Weights of a small transformer language model: biases.
MLP neurons of a small language model. Each row is named by its layer, matrix (up: input weights; down: output weights) and neuron, and shows model dimensions 176-271. Each number is 128 + 32 x the weight over its row's rms, rounded and kept within 0 to 255.
Before each neuron's rows, "fires after" lists the tokens most often just before its 100 highest values on Wikipedia text that the model never trained on.

fires after: "1", "9", " ", " M"
L13.up759 [132  67 147 132 177  87 101 117 143 146 141 150 127 112 163 104 139 127 147 110  90 122 123 118 144 139 108 151 200 154 161 141 130 125 135 125 167 119  74  65 128 128 137 136  64 147 144  99 178 144 156 150 113 149 179 124 135 129 148 152 102 110 208 122 156 123 138 100  95 163 107 126 168  76 128 174 160 100 156 101 131 150 128 173 137  78 128 145 111 136 244  25 102 149 155 129]
L13.down759 [106 170 137 106 125 150 171 112 103  53  79 126 199 155  85  65 123 119 136 148 103  78 127 140 170 131 102 129 136 156 127 138 105 121 162 115 134 117 144 157 185 113  58 149 142 143 179 110 186 154 124  57 116 132 131  76 154 137 148 133 150 163 157 142 112 105 141 131 188 126 116 119 143 155 143  81  82 186 142 109 168 113 145 164 119 170  86 156 133  99 170 129 137 159 102  75]

fires after: " ", ".", " (", ",", ".\n\n", " where"
L10.up554 [172 121 141 111 102  86 121  98 211 139 137 109 166 150 135 128 171 169 124 111 101 172 130 129 171 114 130 153 116 111 136 119 134 121 143 148 141 179 100 149 178 110  95 162  73 147  94 100  80 136 137  89 187 133  93  71  80 152 133  96  93 137 129 143 114 108 193 127 167 122  30 142 158 125 146 133 114 122 100 144 123 126 156 128 156 132 140 154 116 123 106  92  99 190 126 112]
L10.down554 [ 96 147 150 139 164 160 102 145 143 146 193 151 103 132 116 112 139 166  94 128 119 124  92 108 110 137 109 117 133 183 153 115  94 141  23 100 108  60 124 143 132  92 155  69 134 143 179 122 138 138 169 155 123 190 138 174 110 111 121 153 128 117 113 140 135 129  77 144 138  95 189 159  95  90 131 160 107  97 162 123 164 190 136 151 107  96 154 140 138 158 107 149 129 114 146 110]

fires after: " (", " c", " |\n", " \"", "|---|---|---|---", " n"
L2.up559 [118 125 132  47 153 156 159  45 168 144 128  94 117 113 170  79 139 116 117  99  85 162 164  76  77 134 151 108 145  99  86 139  96 126 122 161 143  94 122 124 122  83  94 149 151 173 135 127 125 149 134 138 125 162 157 130 141 118  92 141 120 191 149 131 112  80 151 137 165 184 168 132 143  94  76  80 116 114 113 199  88 106 118 138  66 145 180 191  95 140 102 145  97 194  77 119]
L2.down559 [137 148 127  82 120 156  72 110 132 126 120 153 146 201 140  88 164 129  75 127 130 130  92 115 102 122 127 118 124 146 168 112 170 181 116 119  94 142 133 124 135 125 108 140 108 104 174 149 138 180  95  77  90 102  83 117  92 208  80 167 114 153 159 140 118 122 123  62 132 163 133 112 152 119 101 113 144  97 142 114 107 119 126 177  85 136  84 159 103 111 117 135  97  88 145 136]

fires after: "2", ",", ".", "3", "D"
L2.up774 [137  98 168 163 131  54 133 108 168 145 119 155 111  86 137 112 159 132 109 211 121 109 138 135 143 135 103 204  96 185 135 111 118 113 103 164 175  87 168  95 105  78 128 110  84 143 154 157 129 129 149 101 111  90 120 163 177  49  20  89 133 186 105  83  85 148 134 164  97 160  82 130 142 112 139 153 124 128 129  91 127 131  79  79 139  99  91 112 138 128 186 136 121 194  97  91]
L2.down774 [130 133 103 182 161 134 101 106 126 117 127 132 107  84  85 149 135 141 106 165 159 158 158 119  94 132 123 145 170  57 168 152 152 153  85 184 153  66 117  56 143 138 105 104  95 124 137 195 173 187 170  72  92 141 117 129 156 121 116 137  86 196  80 121 162 115 189 128 102  97 135 133  77 131 113 130 129 180 148 120 138 108 160 141 127 151 173  92 127 134  98 170 139 138  81 178]

fires after: " |", ".", ";", "'\n", " |\n", ":"
L6.up981 [121 139 145 119 144 134 161 109 186 146 121 159  32 135 166  81 164 159 131  61 119 107 131 114  71 101 163 156 111 154 161 105 113 113  76 116 114  80 166 103 103 113 123 124  92 200 159 170 114  76 125 158 153 121 198 129  78 135  86 139 186 155 176 126 143 120 145 111 132 172 135 101 162 127 113 123  58  99 113 159  89  94  83 141 169 156 130 153 108 127 115 107 175 151 101  92]
L6.down981 [ 73 190 154 116 121 125 143 101 143 144  93 166 132 130  97 140 115  90 117  93 141  95 132 115  87  75 129 121 111 119  60 159 118 168 163 120  76 139 112  65  96 187  88 172  74 105 106  98 146 132  76 167 141 103 187  65 181 154 102 115 150 143 161 182 140 156 216 122 186  75 178  90  78 146 118  88 119  85  96 145  92  90 131 152 136 159  84 123  81 137 126  54 112 195 160  63]

fires after: "|", "0", "2", " Tour"
L10.up393 [ 91 173 117  84 122 127 138 107 141 108 184 149 132 114 132 142 145 135 140  68 105 123 230 114  94 109  77 150  85 145 163 164 109 124 163  81  97 116 127 144 148 181 129 142  57 107 105 132  80 186 159 142 125 151 150 109  76  89 154  88 125  98 124  71 105 141  78  70  95 148 174  67 204 183 147 160 155 212 148 180 117  62  62 181 135 150 154 157 105 177 111 141 121 129 106 177]
L10.down393 [128 123 100 102 113 134 144 130 123 144 133  91  58 155 175  64 158 199 151 146 157 132 123 194 185 160 138 118 118 100 180 157  63 136 112 124 126 120 189 110 173 125 104 147 138 148 155 130 137 148 205  67  94 114  53 139 118  88  96 128 102 134 141 158 140  94  87  91 142 122 105 178 109 155 191  71 128  78  84 140 143 121 148 138 132 131 100 147 156 157  68 146 141 168 147 148]

fires after: "0", "2", "9"
L8.up23 [103 197 115 181 140 121 109 170 149 104 147 161 115 114 123 123 159 150 127 161  45 145 139 149 133 194 152 120 111 141 176 160 104 132  64  91 121 119 121 115 112 111 148 148 106 224 173 123 103 157 130  41 123 102 110 142  71  67  88 128 120 152 154  15 181 124  54 112 143 105 153  96 141 145 138 143 137 157 163 101 107 139 107 104  68  43 145 131 119 135 123 103 134 147 161 145]
L8.down23 [149 124  98 155  75 136 144 133 138 168 123 141 142 147 144 123  71 130  76 147 144  96 106 109 106  96 163 152 139  41  96 136  86 141 122 124 161 128 101 122 198 181 130 109 179 106 156 115 132 117 118 171 157 153 166 141 162 169 128 161 113 154 103 123 165 143 142 189 129  96 167  78  93 116 155 155 103  78  68 156 160 170  78  98 191 140 105 166 141 166 128 132  60 117 157  86]

fires after: " in", " the", " of", " for", " The", "1"
L8.up444 [117 125 140 118  89 149 161 138 153 150 128 136 107 131 146 126 126  98 182 121 116 116 131 113 140 114  88  81 100 108 128 141 130  95 186 219  85 145 129 114  87 123 127 115 124 108 104 144 129 173 122  92 149 106 122 126 147 133 105 190 176 158 125 121 115  91 146  90 136  72 104  82 181 130 148 207 152 121 160 145 157 116  91 117  86 128 113 150  66 196 176  85 131 185 135 136]
L8.down444 [139  62 134 153 168 100 119 123 179  94 125 152 112 115 119  97 148 134 107 139 125 126 119  96 147 123 146 104  91 118 149  74 137  94  97 145 132 135 162  82 121  25 159  92 180 138 121 123 154 135 123 110 110 125 101 117 158  65 114 119 109  76 137 164 110 176  99 108  75 130 192 150 101 108 118 105 138 115 130 103 131 171 124  87 187 136 133 167 152 146  69 139 153 131 170 120]

fires after: ".", ",", " who", "ign"
L10.up1001 [154 107 173 166 103  69 145 185 168 143 170 118  88 153 133 154 121 169 152 102  92 168 155  72 154 155  88 103 114 140  94 151 146  78 153 126 177 176 146 101 158  90 134 165 139 183 118  89  93 115 108 127 189 122 109  87 119  74 129 119  88 130 131 134 152 163 126 143 135 141  61  95 108 145 155 115 116  91  93 164 206 139 130 105 134 153 147 158 138 186 113 119 106 159 124 147]
L10.down1001 [115 180 175 143  46 169  98 171  73 129  84 118 135 159 121 129 109 130 120 139 119 150 167  63 153 116 133 141  85 145 122 148 111 136 144 120 150  98  98 149 140 155  97 139 136 121  75  94 185 141  45 174  93 164 103  64  86 155  73 162 152  59 180 132 152 131  95 107 108 146 109 174 178 147  83 153 203  91 161 152  98 165 112 119 122 129 121 140 120 147 137  94 161  99  83 124]

fires after: "0", " U", " Y", "K", ",", ":"
L2.up87 [159 156 157 118  99 146  87 106 133 106 154 130 146 133 166  86 116 107 162  72 139 100 135 150 128  75 199  95 112 169 124 129 202 124 109 142 125 106 148  89 126 109 147 108 150 168 117 135  75 179 134 131 160 104 208 179 175  59  74 167 136 180 143 122 105  72 126 138 193 132 107 146 116 134  81  68 114 118 141 146 122  51 134  92 138  77 114 142 104 171  79 135 141 140 140 149]
L2.down87 [ 67 111 124  91 144 156 151 170  93 130 117 172 133 144 137 134 183 165  93 124 140 123 133 170 125 143 175 142 108 214 166 114 138 118 150 134 111  95 113 151  75 125 131  88 155 121  96 144 102 117  98 145  78  80 149 121 141 136  89 105 121 174  87 165 167 142 111 143 104 150 113 189 151  68 165 122  68  94 174  88 145 100 116 107 140 131 141  79 133 112 133  71 105  52 125  96]

fires after: "–", " the", " ch", " a", "-", " of"
L2.up504 [101 148 110  95 135 133 174 123 117 158 191 129 109 115 152  99 107 105 103  89  88 132 143 163  74 202 144 119 172 105 159 161 106 106 193 130 148 119 152 117  79  98 176  87 102 192 114 163 195 144 144 127 136  58 164 148  95 141  93 175 154 120 119 162 141 101 179  66  88 131 110 105 127 152  46 125 100 130 117 120 110  69  81 187 105 150 126 139 124 146 145 143  82 192  93  91]
L2.down504 [180 177  89  95  97 146 112 139 133  74 123 120 157 100 116 128 102 116 156 145 114 103  85 136 127 121 102 106 112 105 147 159 112 161 150  79 141 215 121 185  79 188  92 104 133 157 128 120 131 121 125 141 101 144 185 112 152 102  80 166  73 139 150  92  75  94 142 140 167 115 123 161 136  93 152 145 114 135 142 128  99 126 142 102 158 159 156 128 107 134 126 155  79 125  71 149]

fires after: "2", " ("
L10.up1196 [144 135 134 156  95  51 124 102 162 151 175 127  80 109  52 168 169 116 134 128  81 123 111 115 134 125  72 167  88 170 179 127 164 112  77 219 130 112 164  92  94 136 156  97 114 122 145 110  91 102 146 110 135 110 117 166 152 111 112 176 126 124 122 118 145 135 127 120  79 167  80 101 113  88 145 149 116 118 108  71 120 186 132 148 109  99 158 126 124 134 166 140  76 220 139  83]
L10.down1196 [ 78 161 103  98 142 104 124 144  96 146 131  50 121 148 156 135  85 211 107  88 133 122  79 151  81 136 142 112 151 122  66  90 141 134 121 122 142  69 204 123 149 117 147 137  99  92 102 126 185  86 202  39 115 101 156 114 114 157 138 145 125  80 111 128 142 103 191  62 136 110 128  47 105 105 188 170 139 154 196 129 128 213 135 174  95 183 123 152 216  92 166 124 137 191 148 193]

fires after: " |\n", " |", " (", "-", "|---|---|---|---"
L2.up62 [ 97 149 138  90  68 169 111 129 141 146 174  85  97 115 185 126 120 136 159  91 127 110 141  69 113 108 123 123 186 150 108 189 146  94 109 125 158  53 168 145  65  90 165 119 117 124 128 114 188 184 149  98 146 126 149 137 135 141  86 123 117 192 110 124 133 153 126 119 154 131  80 118 179  96 178 115  91 131 159 175  85 112 171 143  86 102 135 169 164 153 155 118 132 121  76  65]
L2.down62 [135 155 200 122 143 120 119 117 172 140 190 117 124 118 166 123 188 147 141  85 134 135 133  85  90 116 144 179 169 160  90 118 100 173 134 150 105 124 145 171  96  91  92 136 133  88 133 137 141  93 133 107 128 182 129 198 173 130 144  95 147 159 126 170  76 161 160 114 131 135 218  52 151  76 155 125 128 118 154 172  82 189  87 158 105 165 122  97  95  78  98 192 142 138  71 113]

fires after: " in", " In", ",", "In", " on", " of"
L8.up1204 [124 166 178 178 108 112 128 110 155 143 133 120 158 144 159 125 102 121 179  47  59 163 208 103 189  95 125 158 102 143 156 161 139  74 139 165 158 154 101 132 144 145 171  70 105 114 110 167 169 138 125 142  98 181 150 126 185 115  58 166 107 138 142 126 126 117 134 101 126 146  46 110 151 165 111 121 114 137 142  86 165  96  67 160 144 117 117 130  74 186 107  69 110 218 140 135]
L8.down1204 [ 61 113 172  71 145  79 128 109  82 131 135 177 131 123 137 146 142 149 139  97  86  93  96 195 157 105  58  89  94 150 131 142 106 172 134 216 100 124  83 131 116  87 109  66 174 114 119 121 169  97 186  86 213 111  92 166 165 144  94 160 120 141 149  87 130 113  95 144 121 143 110 124 102 143 171 139  68 117 142 156 103  94 168 181 104 158  60  33 133 116 124 127 109 149  91 157]

fires after: ",", " and", " (", "."
L6.up818 [119 176 141 125 125  65 110 101 157 128 136  91  88 120 156 165 155 155 112 141  91 156 114  74  96 163 131 129 162 156 147  98 164 116 120  95 129  97 112 121 121 100 146 126 119 178 157 103 118 152 151 156 129  32  89 109 161 103  55 107 131 170 127 152 119 135 146 119 148 151  75 165 119 148 123  75 135  92 182 143  75  73 132 173 171  89 110  66  73 172 167 153  79 115 113 116]
L6.down818 [222 104 137 106  14 144  89 209 128  89 152  96 101 116 129 145 127 119 166  71  93 147 126 142 197 153 123 174 139 131 188 115 102  85  72 148 119 123 107  92 162 128  97  98 103 132 185 138 130 195 152 108 148 122 110 106  77 114 112 107 144 113 124 132  89 110 132 133 195 104 115 158 106 171 118 133 160 141 109 146  95  95 156  67 165 106 165 122 118 121 215 175  99  96 157 144]

fires after: " ", "1", "Z", "0"
L2.up1272 [ 76 114 134 167 128  94 132 157 138 127 167 190 180 106 132 172 145 123 135 136 133 110 166 152 183 180 148  42  92 135 146 133 129 140 167 156 149 151 123 132 178  98 195  77 120 129  89 147 160 109 102 221  29 144 156 157 156  90 137 146 154 119  89 130 137 151 103 109 134  93 138 149 123 134 106 129 110  70 119 141  29 104 124 149 182  89 127 109 115 151 206  51 146 145 148 125]
L2.down1272 [110 158 130  85 117 134 171 152 155  83 117 107 124 163 151  66 145  48 132 127 118 133  75 151 108 152  88 159 134 143  89 133 157  86 106  81 125 101 119 181 133 153  87 137 144 153 181 105 147 161 164 109 173 128  82 150 129 145 152 133 119 146 147 124 108 157 145 144 170 107 141  48 184 107 148 147 101 107 112 192 152  90 141  84 127 159  67  71 147 109  98 165 168 149 121 100]

fires after: ".", " con", ",", " led", " end", " in"
L2.up453 [151 137 127 158 148  72 144 131 135  52 187 114  98 128 157 108 127 132 172  99 181 129 144 120 104  99 194  97 125 154 165 111 131  70  74 138 149 150 155 113 160 150 190 116 161 165  66  99  94 139 155 155  82  79 118 150 169  44  50 177 125 177 108 130 161 111 162  81  85 135 114  94 102 180 124  77 125 166 141 169 126  91 103 128 122 143  91  79 109 162  96 170 106 143 100 111]
L2.down453 [215 135  32 118  90 158 184 134  95 107  99 124  93 168 133 158  88 104 147  97  99 134 133 107 149 170 168  98 164 137 145 188 148 116 131 164 118  94 180 172 110  97 127 134 118 142 131 175 162 129 169  89  95 172  86 151  98 132 163 129  94  91 122 122 154 127  92 100  86 178 111 133 111 132 142 160 137 174 102 130 149 113 119 105 156 119 141 113 124  96 127 107 112 123 156 156]

fires after: ",", ".", " in", " of", " and", " the"
L2.up509 [137 146 116 131 146 128  98 125  99 112 160 122 151 119 144  79 147 109 136 111 117 109 169 144 139 156 165 160 105 152 142 118 141  84 116 139 155 112 154 106 116  59 190 139 150 138 120 136  80 128 149 137  82 122 165 142 177 140  89 161 110 157 125 153  97 139  54 154  86 169 124 119 137  99 133 149 110 148 151 121 118 137  71 144 141 105 107 127  40 180 164  96 162 132  72 166]
L2.down509 [138 143  99  77 132 146 140 106 154 104 121 102 115 113 127 120  93  88 106 120 147 113 147  90 138 132 112 140 111 147 105 106 132  94 147 165 105 144 111 145 180 155  83 131 103 159 203 139 116 126 121  80 123 120 116 120 122  68 150 160 171 104 157 108 113 176  99 158 110 176 196 195  97 117 119 112 151 156 137 157 116 128 202 117 133 213  76 157 146 104 123 123  89  77 104 106]

fires after: " ", " (", "1"
L8.up690 [207 128 188 154  82 115 113 115 197 154 112 102 117 141 122 136 153 128  98 166 171 127 117  85 105 151  86 170 170 108 132  94 163 101 152 196 179 122 177 105 129 188 143  90  77 154 156 141 108 101 192 159  97 106  89 145 151 115  98 134 115 100  75 108  91 148 110 161 149 122 132 129 118  83 137 128 147 117 125 171 171 108 126 178 115  90 160 175 107 141 109 129  61 158 149 131]
L8.down690 [140 119 141 130 145 117 136 112  95 139  98 134 187 137 140 106 188 160 201 143 128  88 117  72 136 153 180 117 109 115 137 114  92 153 117  94 109 113 177 102 141  74 131 162 144 124 128  88 119 111 123 152  91 161 120  79 117 113 118  61 115 116 149 100 143 111 112  95  97 117 141 119 110 112  96 175 107 126 135  88 104 145  97 105 202 140 158 146 149 120 195 207  80 176 168 151]

fires after: " |", " to", " and", ":", ",", " /"
L2.up1257 [114  84 127 141 101 138 127 187 169 166 136 115 144 125 142  98  84 131 151  83 112 148 207 173  91 127 145 115 122 191 122 159 120 113 108 178  99 123  91 121 145 119 137 129  95 166 138 211 136 139 179 111 119  97 165 152 131  99  76 120  95 120 134 131 141 167 117 159 175 183 130 134 144 105  93 104  66 167 120 153 142  25  97 170 108 154 130  97 101 105  96 164 196 118  99 122]
L2.down1257 [ 78  73 178 117 145 137  93 132 148 118  80 126 175 133 160  92 154 108 126  91 109 108 141  97 127 101 131  96 126 152  98 180  84 120 120  87  74 140 147  42 126 199 117 136 112 148 155 127 107 150 139 137 113 109  97 120 115 148 124 105 202  90 152 131 174 193 160 117 119 126 135 181 135 112 104 112 126 136 117 143 116 104 116 115 155 158  80 132  79 101 152 102 131 162 115  75]

fires after: ".", " and", " to", "1", "9"
L8.up330 [115 115 134 140 101  90 114 145 182 129 171  76 110 110 123  68 132 148 119 144  93 142 184 100 139 181 107 137 104 182 135 131 118  89 145 130 116  94 142 116 140 135 137 148 134 171 135 149 113 141 188  91 133  58  93 106 131 103  85 144 128 155  68 102 133 101 115 151 127 195  48 128  93 126 144 118 143 114 189  91 101  39 150  78 157 105 136 169 105 141 112 129 136 140 172 121]
L8.down330 [165 144 159 126 112 116 134 187 100 123 128 158 159 109 142  97 124 126 132 123 134 127 132  87 136  95  96 135  84 127 110  97 118  78 103 131 180 104  85 101 133 136 172  80 137 116 120 134 122  87  81  97 125 159  99 102  90 133 163 116  85 127 150 123 119 142  93 117 177 116 139 137  98 152 133 128 167  88 131 152 133 112 131 163 199 112 168 127 104 214  60  74 153 122 157 123]

fires after: "–", " to", " un", " /", " not"
L2.up380 [126  78 112 130 119 131  65 128 172 128 131 125  94 111 157 107 109 129 132  78 182 150 171 123 116  56 159 121 133 171  87 152 112  88 135 212 131 109 174 132 124 170 134  83 116 176 115 202  61 168 146 157 104 138 147 104 147  92  73 186 142  77 105 139 118 119 133 127 139 205 106 167 115 105 129  96  88 145 119 209 161  92 105 142 123 193 139 130 118 124 125 112 190 148  72 145]
L2.down380 [114  89 144 119 121 144 144 118 117 119 119 202 156 157  69 130 162 141  39 157 118 124  99 108 135 201 116 118 146 128 122 108 111 138 113 133 103 154  90 102 103 137 203 144 139 129 147 124 132 130  76 122 122  83 124 106 139 140 171 106  98 153  89 132 142 158 135 136  94  96 168 177  79 200 125 154 124  66 139 115  84 175  90  27 158 118 115 145 110 121 152  55 159 124 142 132]

fires after: ".", " ", "-", ",", " as", " ("
L2.up376 [ 90 111 174 121  98 127 129 173 176 117 135 125 129 117 148 109 143 101 158 101 124 148 156 117  67  70 102 105 111 182  71 145 167 135  95 170 138 107 117 128  60 139 131 144 100 143 129 120 145 193 152 138 140 161 157 160 166 106  46 172 103 109 186 107 150 124 169 130 151 136  49  92 120 112 126  49  81 104 182 170 127  87 137 101  85 132  74 110 144 141 107  97 183 147  81 121]
L2.down376 [140 144 152 122 158 155 165 143 113  93 105 145  83 129  92 154 136 164 162 115 142 137 163 124 144 153 113 170  94  64  99 141 103 208 134 130  94 143 143 110 163 114 138 176 173 110 124 101  89  71 160 110 123 190  60 147 112 152 164  73 144 112  55 127 160  94 160  91  99 140 150 104 134 116 124 169 159 148 124  99 115 115 121  96 123  80 109 144 119 100 173 183  48 112 133 151]

fires after: " ", "1", " at", ".", "2"
L10.up456 [147 137 126 108 155 108  53 135 150 193 104  81 141  99 148 159 134 119 157 102 108 174 202 151 100  45 153 136  77 164  97 107 146 154  80 133 119 149 147 151 162  97 107  78 152 144 130  96  98  86 158 141  96 186 141 128 138 130 145 119 107 186 122  81 169 113 162 147 136 133  78 123 175 167 132 165 170 138 140 126 207 120 129 150 226 145 137 116 109 116 133 117 125 205  58 136]
L10.down456 [106 102  77 123 137 130 142 145 167 113  79 197  93  76 129 114  70  94 162 132 157 143 116 122  91 102  70 157 131 164 115  84 132 118 130 107  82 153 130 184 115 130 143 137  69 108 103  97 159  85 182 138 175 131  93  73 148 103 158 140  56 170 113 171 157 136 113 148 105 127 168 128 151  99  89 168  66 116 175 110 136 169 104  96 114 177 120  86 150 153 109 142 164 151 154 104]

fires after: " a", ".", " the", " in"
L6.up553 [189 147 196  90  62 123  96  94 121 102 141 120  97 104  80 114 122 150 130 115 186  93 161 132  91 146  86  98 113  50 150 134 134 153 179 135 114  46  86 124  60  99 149  84 132 164 104 124  77 162 131 154 104  99 126 119 113  97 148 187  89 176  80 145 179 123 160 100 115 133 121  94 176 174 119 139 114 123 110 176 161 137 123 159 127 143 146 141  93 141 116  87 153 194 130  90]
L6.down553 [ 74 124  55 152 158 141 117  86  85 128  88  75 139 160 114 161 138 142 109 133 114 162  95 179 151 146 179 129  93 117 161 143 178 155  97 104 107 166  81 146  98 137 127 119 138 167 114 124  98 120 148  92 118 138 196  93 157 183 120 126 133  57  58  91  75 101 135 204  42  63 169 137 118 159 105 119 140 139 149  77 152 139 108  94 100  76 130 135  83 121  82 170 165 113 119 170]

fires after: " the", " of", " was", " ", " as", " |"
L10.up28 [104 112  83  96 106 102 110 139 127 145 164 171  94 149 126 122 121  99  68 120 121  67 104 158 105 108 104 148 122 115 125 197 186 159 153 152 114  99 199 106 102 120 137 119 132 137 131 168 136 115 180 146 125  81 138 158 119 105 108 118 112 154  85 127 202 121 144 176 132 102 103 123 124 103 165 104 126 142 126 136 117 106  96 168  61  94 146 117 120 128 104  74 123 154 119 124]
L10.down28 [109 144 189 162 126 117 155 157 178 136 120 115 167 104 132 184 111 149 145  94 137  75 150 100  91 126  82 135 115  53 191 136 116 116 175  79 141 144  65 103 108 119 173 182  93 118 173 139 142 158 180 174 149 109 195 158 159 108 102 116 140 161 219 100  79 152 122 113 101 134 129 127  74  85 143 120 105 156 118 104 142 118 221 138  53 177 102 116  96 126 159  57 100  88 128 142]

fires after: "1", " ", " (", " =\n\n", " |\n"
L2.up211 [137 183 126  81 181 127 133  90 126 127 107 131 129 129 166 149 139 100 169 113  83 168 155  79 109 119 112 138 123 109 124 134 156  89 140 150 106  47 132 126  67  74 126 137  24 125 149 100 180 155 166 167 148 190 119 169 144 105 116 122 110 154  88 144 121 110 131 136 112 126 122  67 105 118  84 145  46 167 122 143 135 142 159 145  68 154 125 198  96 183 167 129 119 139  39 125]
L2.down211 [163 129 126  73  96 195 155 133 134 156 115 146 137 183 160 164  97 160 157 104 162 113  84 105 163 122 108 111 122 155 138 127  55 169 163 124 172 207 184 153 126 167 167 153 159  85 165  79  83  81 120  88 157 135  75 125 130 109 129 151 146 196 134 153  87 131  89 141 108 100 172 121 191 157 116 155 170 143  71  93 110 141 150 111  83 147  40 168 136 148 127 115  35 117 181 127]

fires after: "2", " ", "1"
L2.up450 [118 160 150 123 165 101 130 134 149 140  97 135 138 141 162  69 156 156 123 100 106  87 141 161 142 140 118 130 112 114 148 184 131  72 161  95 152 120  90 140 154 152 117 110  77 201 166 157 113 131 154  86 114  92 128 107  97 130 143  91 106 112 131  93 136  95  99  99 105 136 156  67 152 109 148 108 112 152 156 127 160  83  73 109  86 141 159 139 164 157 119 154 115 184 154 176]
L2.down450 [ 87 108 163 185 200 134 132 142 123 153 147 182 145 128 127  56 156  94 198 184  83 103 128 139 133 158 136 106 149  65 100 149 145  78 131 107 143 160  95 167 125  81 122  97 187 220 165 121 103 135 134  95  99 167  55  93 106 128  85 151 117 119 104 127 189 153 115 160 161 131 103  90  93 142 132 116 123 138 167 133 129 170 114 100  78 135  73  57 128  97 157 149  78 155  88 106]

fires after: ".", ",", " at", " in"
L2.up960 [151 184 151 114 145  59 103 149 152  99 114 108  60  66 137 165 151 147 154  78 113 165 165 109 120 107 119  80 156 173  93 193 188  90  98 152 173  84 118 125  84 109  93 110 195 173 115 104 104  87 121 164  88 137 144 144 157 100  86 151 137 195 121 136  87 111 115 103 130 106  76  69 175 143 154 117 138 101 147 131 120  96 128  74 125 120 140 101 103 198  82 102 171 174  92 143]
L2.down960 [130 108 111 121 139  96 174 164  69  69 125 149 104 107 106 167  92 105  95 155 131 161 122 124 118 132 121 140 154 121 108 103 126 115 119 176 128 161 118 202 143 148 143  86 157 133 139 153 103  85 172 157 113 185 103 124 163 152 121 137 148 136 106 135 138  90 119 176  79 157 123 104 124 137 126 129 123 115 102 159 172 159 111 143 126 109 105 128  85 138 137  83  82 140 187 156]

fires after: ",", "0", "."
L6.up1264 [ 97 179 134 123 130  74 151 113 148 137 158 148  82  69 175 136 145  86 159  98  79 133 111  86 140 154  85 173  95 110 130 175 156  80 100 149 100 167 118 145 118 146 118 133 112 110 138 132  88 140 149 114 138 132  86 145 109  75  80 213 124 138 121 118 129 165 120 110 105 117  92 111  83 149 118 105 131 119 132 153  99 106 104 182 159 164 149 149  71 161 153  68 103 128 116 194]
L6.down1264 [169 104 158 161 155 174 139 128  95  94 159  69 116 128 131  93 156 176 108  88 190 151 128 107 159 160 175 167 121 153 133  94 124 132  83 105 139 110 107 145  68 157  82 158 129 142  77 122  62 120 122 130  90 129 190 140 150 174 139  52 151 158 102 136 137 180 133 175 155 159 108  45 118 100 146 188 155  87 101 126 149 121 100  75 149 110 191 121 127 114 137 162 127  88 118 117]

fires after: " the", ".", " The", "The", ","
L11.up478 [172 174 155 138  95 102  96 117 162 141 153 142 111 146 136  88  97 191 104  99 100 167 165 157 176 163  69 131 115 130 151 182 124 136  64  98 145 136 134 102 156 110 158  79  91 185  90 153 129 100 142 109  93 153 125  89 142 103  96 119 174  97 103 107 191 138 126  94  78  94  82 164 101 140 191 157 152 138 107 105 162  72 143 180 162 108 160 160  95 216 176 117  92 169  76 112]
L11.down478 [146 105 182 137 125 170 143 126 145 114 161  89 127 136  86 136 119 102 134 103 121 108  58 149 100 161 118 133  72  78 159 120 123 121 137 121 114 126 137 105 139 108 121 149  82 163 238  99 115 177  39 143 165 139 111 155  84 108 159 132  80 118 114 147 124 132  50 202 113 126 156 121 138 130 101 124 157 123 132  84 165 182 115 138 106  92 132 129 138 122  98  84 129 126 175  99]

fires after: " ", "==", "===", "–", "2"
L2.up642 [145 101 189 115 107 129 137  82 188 144 121 119 129 151 121 159 148 133 153 105 106 140 122 141 117  73 102 171 106  85 141 166 159  97 145 156 134  83 124 107 134 142 116 123 134 149 111 181 110 135 165  52 130  84  91  86 162 104  77 120 146 152 115  88  85  87 149 200 107 125  88 159 112 126  90 122 133 143 127 145 139  74 117 115 160 143  83 147 163 135 148  89  80 116  96 192]
L2.down642 [108 123 171 108 149  96 190 116 135 106  82 129 223 165 153 134 170  98 136 108 167 139 108 118 211 168 170 120 106  99 115  85  96 158 149 116 135 199 131 137 128  70 112 149 203 123 100 211 103 116 155 173 110 104 128 110 168  90 138 116 156 144 119 117 135 142 122 120  87 124  94 141 147 144 104 108 135 116 137 121 130 103 131 103 121 136 196 105 168  90 152 110 172  82 119 149]